Weights of a small transformer language model: vocabulary 19118.
MLP neurons of a small language model. Each row is named by its layer, matrix (gate and up: input weights) and neuron, and shows model dimensions 64-319. Each number is 128 + 24 x the weight over its row's rms, rounded and kept within 0 to 255. Numbers have three digits each. A neuron's up and down rows have the sign that makes its largest values positive.
After each neuron's rows, "fires in" lists the words (lower case) most often at its 100 highest values on Wikipedia text that the model never trained on.

L3.gate1699:152129157094127116129172161124152074148124153119078103139073105142128150102099133105134100090132139132121191142099114131160108115141157103143131129140099129123109127167078105072155131092098132123164098163133129133123113152145167148098130157107130140159154107129130162144125136064119101102126119124096128128178147141103133166152174136137175143147143148140174111124133102140123157082111154115140162147089114104115142107112091140104162150145121119103091129136161143111144130152128128063153093108134118116114113141145123106162145128086115114174122170153080132167139130154092084101128118135162145118137086139152136123102116143077140119112112133135091149154125121159121119097120097148067161112130091122138118133113113134155136126135090101146141158140122114163112144095123098
L3.up1699:113123174158091138111134122140134143130138177123130127150125139165116142095073117119108151112138125094140106143121129134176064115155143104133121151039098123099132136199099105128131107129113086122125072161098128152158134145166130164120128118172123177124142115129167159103146116092134154115131134140120083098139145107152139133147148135124118145141137105148139132088128108155147119140110143109112137166069141111116128121127137143143170135149090140153136112173125117100133128157155122150136142134135109096119101125126145128124129137093139088147115151133152149145119120163120150079120101100145109172094138146127133144118085120107189121097136129128115116134121133145115114083084151143104111095116122112116167114138102137124133110154105087089143140115112128145139099106127072
fires in: "the", "was", "early", "later"

L3.gate1161:130131151155116156156132116130118148103144120112174081158142112089156087107115135105102164131133123118162084128151156117099110116156142125114148177135116117142149151180138131100137119129124123120117097126147181140131121094165075111112115128109115105139128114143174093182142153126128109112144172124167188115135159093150151117168105159157075113141147148114111198111133128102136115113128095095112121093103126089148170158129143094124144147131113155133143103121150093106112104109127170153144139166165131103121099154161139131121094145122131124157100134139136126131125089150118092179123096070112161119116133150135092100137125133169128083154114154140199119099112136091127100147135142147142102091167096116147137096118108176117183125122099149130108135118143149155171139146132175
L3.up1161:163144091092131184115124117135142138094144110135139129163125116137117156169105147120078119120127144133150120135153161132102126091104145127151174121142143153133156170129127117133089129132117136108103124141149143125111158071134137119137173125124125152091096102155149094135163116139088145125102120153089134150095140081115169111141132131149137128098139183112138140095096168136133112140144125119163120124131145090098128087141140182125127124129111129123114136120113134140084151098120141119144089135130149109150154156137125100145144113168164163100128127083139085105099122152118166130119123121129133159144139104135132106109129131137149127168123144083136123134142113128129163117103152119116141112146106140129131132111144143110140107130145158116147135155110131058122098121067155
fires in: "a", "an"

L12.gate1467:116110087149135153122100138126138132163132134134102141160160129134143174133143097096128102142128140081120136179153095090117150120102095136131094152138158112158139131143148132096141221104139102170124103134124146106128178110170140148149118101142104163078114160098074142137094128108128120164119120157140141133145175181114127122128120123134142156161139102089117149131114134139141130138108126150138146151139113122143138140087121118130147133120119114088088131153172171148170101158095146144137144106137167160102127127147154150111139111111108146134105094155175119147114073107132086142068145144152116131131143152115115120124106141141121136148140154120139138157156165151143124112161133167138141101117105038116146132104118133134095108105146105162125111153095151139090143101105140
L12.up1467:133146124119158130129118147149132109126103121128095150141163151110155171127162104095137138148145174095152126178131083106094143149112104136117116102149167144175122155121164120145165174114126136156119116142130131105165201139114122117068119078128118118104126151091110139163124119140126134156127148126170140149179146158086154147139102101143122156174112132124109125093137141143131142146143114131147113165147102111116143180083159133156104159122152115098115141147168146176181156150079129130158124106154143158099125153142144199129136152095135146169114117153183096157130087120110088104103121126153126143138099151117134133128143133115129146135135182127133096105142174179166127130149166116093160117121145086142161101088137122137122100130154098164138094146099151173124134106101157
fires in: "the"

L12.gate1772:120152144154151146142151131143165141160131130155112137116129126119141083162114131117104137134125160074125179112144082146136127122131167116125131125117105097106109139151083117143122177135087101136145117144126094106164096087170156148106127102115115115142113153109140135123115133186181130104137133073160108158130097127117132130143151168094112124101143116152128133158163138123106129115131109129113066129096120087163140141114139115150100158155141116145126170141144091092168113100088135129168128119123107109168109140144133146138108110117117107125114136080135152107129164124110153137141090128133095120162135156167096136110121083135119142133142145167115116173156146114126119100125169120131190077100135109117136107099098153092183104118119061120107139142113149161148111076106155
L12.up1772:111104116102147095089124136131125091159174121148120118113095144128129123138139144130105097129076136113113136145178112158116138131069123104140118159201147149177100116119126138132113144101120126145115115123123122132146086110112147106119139177121117131169122131156086128108163143184111147102099074115144164124111142135121130113130126132104091103123118138152143089108124114193081156107149130151128124152133147115097113118120095137135122129116145152124096126125123108098115132086109146115153180089112094122112146112137145098142117133145132120156110124128117119127119135114091129130152115148143091113118116149112115128122146161120114110097127138145122134133154139146141149127084153184070188095137124119140139138104073111121178149151118127145120129121131153127107094096126158
fires in: "a", "his"

L3.gate1002:148146175135144127123168122142077114127131115119117155096152090112102127157154165099139123162123095123114137158122158141132101127150108188096104132091102107115119129154133132127115138164128151077094127114125122129109144058126096113122078128098141141127146123109095136137140140103153132116137149142124156087184140120140125113124115115119115121105077112170131125103180143112118100145106117102106172083147121128147134113110136112158138147119103129139130140177106108141116069097163124125147161159161163128107144115149104161098118133151130125138160117155136104149125126141130123135148145140108163180125118119104135130086108139128133131156084140133094144139154133115132139140076084131124151149166152121125141136144141087115153128131108126089144134153139135118079129172149110
L3.up1002:174129131179127135120156105157079104172121103145155133110163093176122140138140132139150108130099096116123109117124168152153134124150107153118097127095112121122113121135141115136097140145155112103071169127101104134070174077134086138100103111116145119143195127136110111132102096130156114112131145166127115098126142110134140109145119133125134142105084098173101120139147155124138124147136125103117142079133104107140110126096105088155124128136093139124174103156146146105117102108132102090111130166130154172105145121172122150124077123147135129109129084145141102120128090139140130098165110114158166142127137120105124112141135141095145131161117153132125106149143130116122149167079110136179168140141148111124143144143138075097135103121144130117122148120133116108098142140139110
fires in: "1", "2", "3"

L3.gate1483:169141128087147148122125126137150115132144107128110150119155122125131151106115109133146086107138150110160160105136167137141118120118098130126112056117107116098134137129100117146114127138081190118139158153141143120098123088114116109143108108128129144119153109106123113123114087112142106140107124147099107115114144136158105120141066130109088130134103130103147110128136190128104174125116131162124095110160109098112152120142122141156095172110129149159142155089120121136099137095131128125129127106139119098164130136092140080102111120122134095124141107118136099148116175147152133129108111137088145131134146150134165184116105100172127134113075148083120129092102124183146165122117086139154131129189120117160155135111134104143147143093098127123110116105086160166120139149108109
L3.up1483:169124139102170147144145128142154103148132118133114169145150114199129118134139124141132110097119129086154131110107138142119149123127082145107138107124107117110144111109117142140076123144155152128115113144167155084088143074144131116147153131141116153116161079104143118120091100112143105132110133174102104133142141107154126118109111098110078104103072128131118104101113129121084173138157084142110144100133079138099150120130114130154097160129160150151133133127161093130118118113124119150123095134111105096195110116111122104097123133128123094147154137116122112138100145157133129129098076128111098128119135107103160140122120169158136110140101118079159107130119138166132145111098099115149144113179155120143181141073133138129143179117087158111126130144100141139097149128096084
fires in: "2", "4", "8", "5"

L12.gate621:141121109155154180128179117091095104126124111109067136121092119150097146096170144104088122122107122117131151111174104132131149152171147126125106117120133119118119074106149145132112130146120119108113126125088157146105142170130126134179135124135087151110129153153126104112137095076106108141165118112153153140098148148137123123146117097125112134151149112162131118109132152153148123181115126078124120141108103085163140121131112113147108167112120157127133132115188120136141149143133141139138130165145148149119120135136130145153090158142134113142106168101122145131124143074141090157082119127145131143101108112110125135139113135096128128169094133129152131128143201155144122153179141156133139105105112069131139126121157119153113105115162144123124137160127116111128060136083108
L12.up621:119090164098093092127121089152132150171095116145159135148155115139143137117149109143156071093103118102134135103119139127133137157136144151124125146127158128148129111111104149140115192118133094134121125138139159095149120092135120171132077144111113138135159133107118076145125070179153100146152159124144096158121097136168099144115144150118122148123136120162108104146135109132093103117131111108132133100154155118148112108123148122163080133135079121120146149142149106118122127129152127113102157122133113122124133146132113113107142120106132097160105119131116150166128096141114175091145136087095138128120110179141145149127132114140144137165162132136083116125114125136134100154137164144136137091115129089127136083135161134115129096124103170173147161124107154150124118098120143
fires in: "3", "4", "2", "1", "0", "6"

L3.gate1421:126138144116111135094113127122175132143092141134101170116047131093146122140133140077186125146129111128138116140118118100137110089069145132101104128146162097152094148104108138116129136117092161115149135139098111077126096086099141089156132114156138094137098119152118066132155084134147093131120078159141151120174137130106143133123169131148140134132181140101103132117116146123174077145114134110097114125106130110111095099117106098139121146133152170117083153091142104160075109128082119147157126129103163131131115138122142143104118125130128115091136149113147112146176139147106138152107154058134117114095151112130145140154115159136124158114133111125169104174083131158108142135145097135111100151081137103139147118116118115145131087127120154154134085100140122138137161116116127
L3.up1421:176120148119095104139151109137152119117176118122143108141131141150146128159144125127160116083173124152131129130133073151132140127141075158116143140088165139094130143099154159123145143143110141135137139099109140118150094117142154116126124108137156128106082070144154118124194105135137105127191087149153183147155132128113103113133132100124124118166160120146096104119135144141160088156159157115131129148099117120107144157127113140126106158153143148104112139099176132114101129142115145082118094106054165117101108122094111128125130162135118112093137094111167085118081149141079141105123138086110149136080122158159094130128117114127163113131137109096119128144128091160147153093161109125114090136128121059111148104135141161122116160100126130124147171126146125135144146112121136
fires in: "the"

L3.gate320:107137116104117127130136171116099157106127119183115165115090095189175141114114126090116146126158101126083137117159141100109150124123121094153120130139139127125136118129127135142150123138148114118144088163152116095163112159157106090120109106098101149114119154147134084189080153133126119157116176142152100144191157127161141124142148124140085148138096103121122138160147128106143089139138159117155064116150132129116091143106127149111073154149128131093132143141120152140085083119120119141123116083158124144127165131135126172140107183149143115103070165125121129094087102146116140138120135170139133158149110127086119122078118125154124144143112122118065110145109129107119138167133162158145140124140148131136126154150107131117101128157152140105096140181141129083125127139145132
L3.up320:108197146174091115155132100145141125136143153176139143172133082142162134097126127125113118160141105111130129139141152155141102140111140127136113105161170135135121171161099107134152150146100135127153149111185148122130105113144116116140118116124112150148151124124130122142152175162150140137117155152139133138159111128100129140124129131127128150131121083135104141141142110121142138126153135099152166192099107149129080088143119118139122134164096121103128131125131095165118125160135121109148119165144101109098126144102113182168132117140121127098128118130139091149156140101183162113115154116169094105116079135123129128158134130093162120137123107120094149118109131112153168122169135119132122145150147098110097090094116174143156074116092078119122133150161124127124111070096104
fires in: "the", "a", "an"

L12.gate230:124085129143139131109151094159094128118106170121083111119080088132093097083128106087119132113132144128150168115115118133131133143138132164083103083130138127121105071199169096147117130146187114117095094144100167106109135103128131166125124105152120143108170137154154115138138104129129100152154119098144126126101106124162138144128129130106124114124144171114145143121149118127125105114127136139123087098098144146121135105156142128130134165089120114160121148108115129117115129093086151172134165126128113111126090148148156095124138109159107116094119118132146123151083123116146147170115162133114171141161140127128138132111151137114121101141191114129108166150165127132102110160111124106145093113117093128058137153139151105131136108107156106197135142119117133150116104077118099
L12.up230:114137119137085068136120130117053139071110119105141094139175117118146114122134096120122077085119138095136106098107134168138157139054108135144134107118113144157147122113112132112116112136113163081114127127140143152139112140128138141146152150175132122141134162153135108128185165186110146154119167122134135116135133118179162110120135159102095130109127104128124117139136133139121131153140115124159106112113131104118158122133083125157139151143104148119177142133118197109109114114147093148122159086158149123176154119104130105133113145141128151120172134177120131111151069108123133121188106097120138109115148124140110128100083153090147114147136150186136130113123106089165087172109132141121125171155178137148111113094142098130133101108150083157141155151130185145131128108179144
fires in: "5", "3", "4"

L3.gate300:114162145122120072157169150138110164117128115172143155135151084158115127161142133126115109113155147100135139139153137165095147131069112150113118107180118123113146164177099107135100118132090126066137084087153167133113157120154103121116144136125159120128156139140115077094128121132129093172178142124120104175143114146129130117114154154108130101114164134194133130110162154116139125139124123143162138054108148120139186114108146147118148148133130147180142113088150140128150077133120111090132171112152068123094155126138117115155126149151130177133121114104139125091116134138139099111110160094133152089102096099130175124097103121148117123180076117145142135112131116136101180111146128129134119157181099121130157117113164144141137159094125184109145098128090111135120115185113136
L3.up300:162145160120111109136130119145158111142120119086154119100125093102109130128109135145133108127125092100125092123144098136069096132118139180115132106098138149134118126129101091162142156167097150118101143122155123140110145160149152106147158143143101137120132125145114127115174110120112149087109123126106126176120151145152126125093133131137144128130162139162158125127139148134103141121139067094098102083145155109120108140080123169152135114101165162154136153128152150146122112161095109091111167119151136141126128166120110129109106153130140138142158140116142093109106120109140113165111136099153173142114111109118105141110130127157093097120098136091117134135119130134140144155099125147078133131128170096166129154139132091143185166102140159110109115113102116165105092100116163
fires in: "5", "6", "3", "4", "up", "out"

L3.gate1762:137135086133124111167112157155136147148157115110085122165140120128123155143119100146130136111107131102153122106084123092115119121147181094140101094104149091103115134136128114111140144109113119118102099169117102147149114134123172133152123103102117159113112133094142124125141119103111120119127068124138092163102131118156120101116156075140148131141103140114151078133119159103131085157124136129111103120140144135134127151077135175112122113162112076088148128169201147147103121171153083109137105108095137128137088140137125148138111133125093154125087125115153100148106118148118134163153151064068106159141121159110157161156088128189135096134142129136091129144116077110087127092169115120146132162112115134085087124151115160145121122136111123144106120163091121132144123124134116
L3.up1762:140159149135114081135129101130105132144102113150163146136126122139148134128143095092099140131153103109136121134091105127178126125105118139113122097090128103118097146166141130125141106152165144102156133124141133132100157159143092147194157145127117133097164164154156135127134149129156134152126061131149126161168127100135110152144154129108166138142132129134111144092100116128150105147162135150102157112130116111163137138154129156110092148110127116097126168166163091144158129160132160150134151109137144110086121104156107108128166111156163103084117136118164107149140112108156157115061106127152145150090141146137145132149126122126171081133151094109181151137118125108086155135142132111113088150145113086106163106087132134114137094153151153135134091157132127132122167135103154
fires in: "the", "an"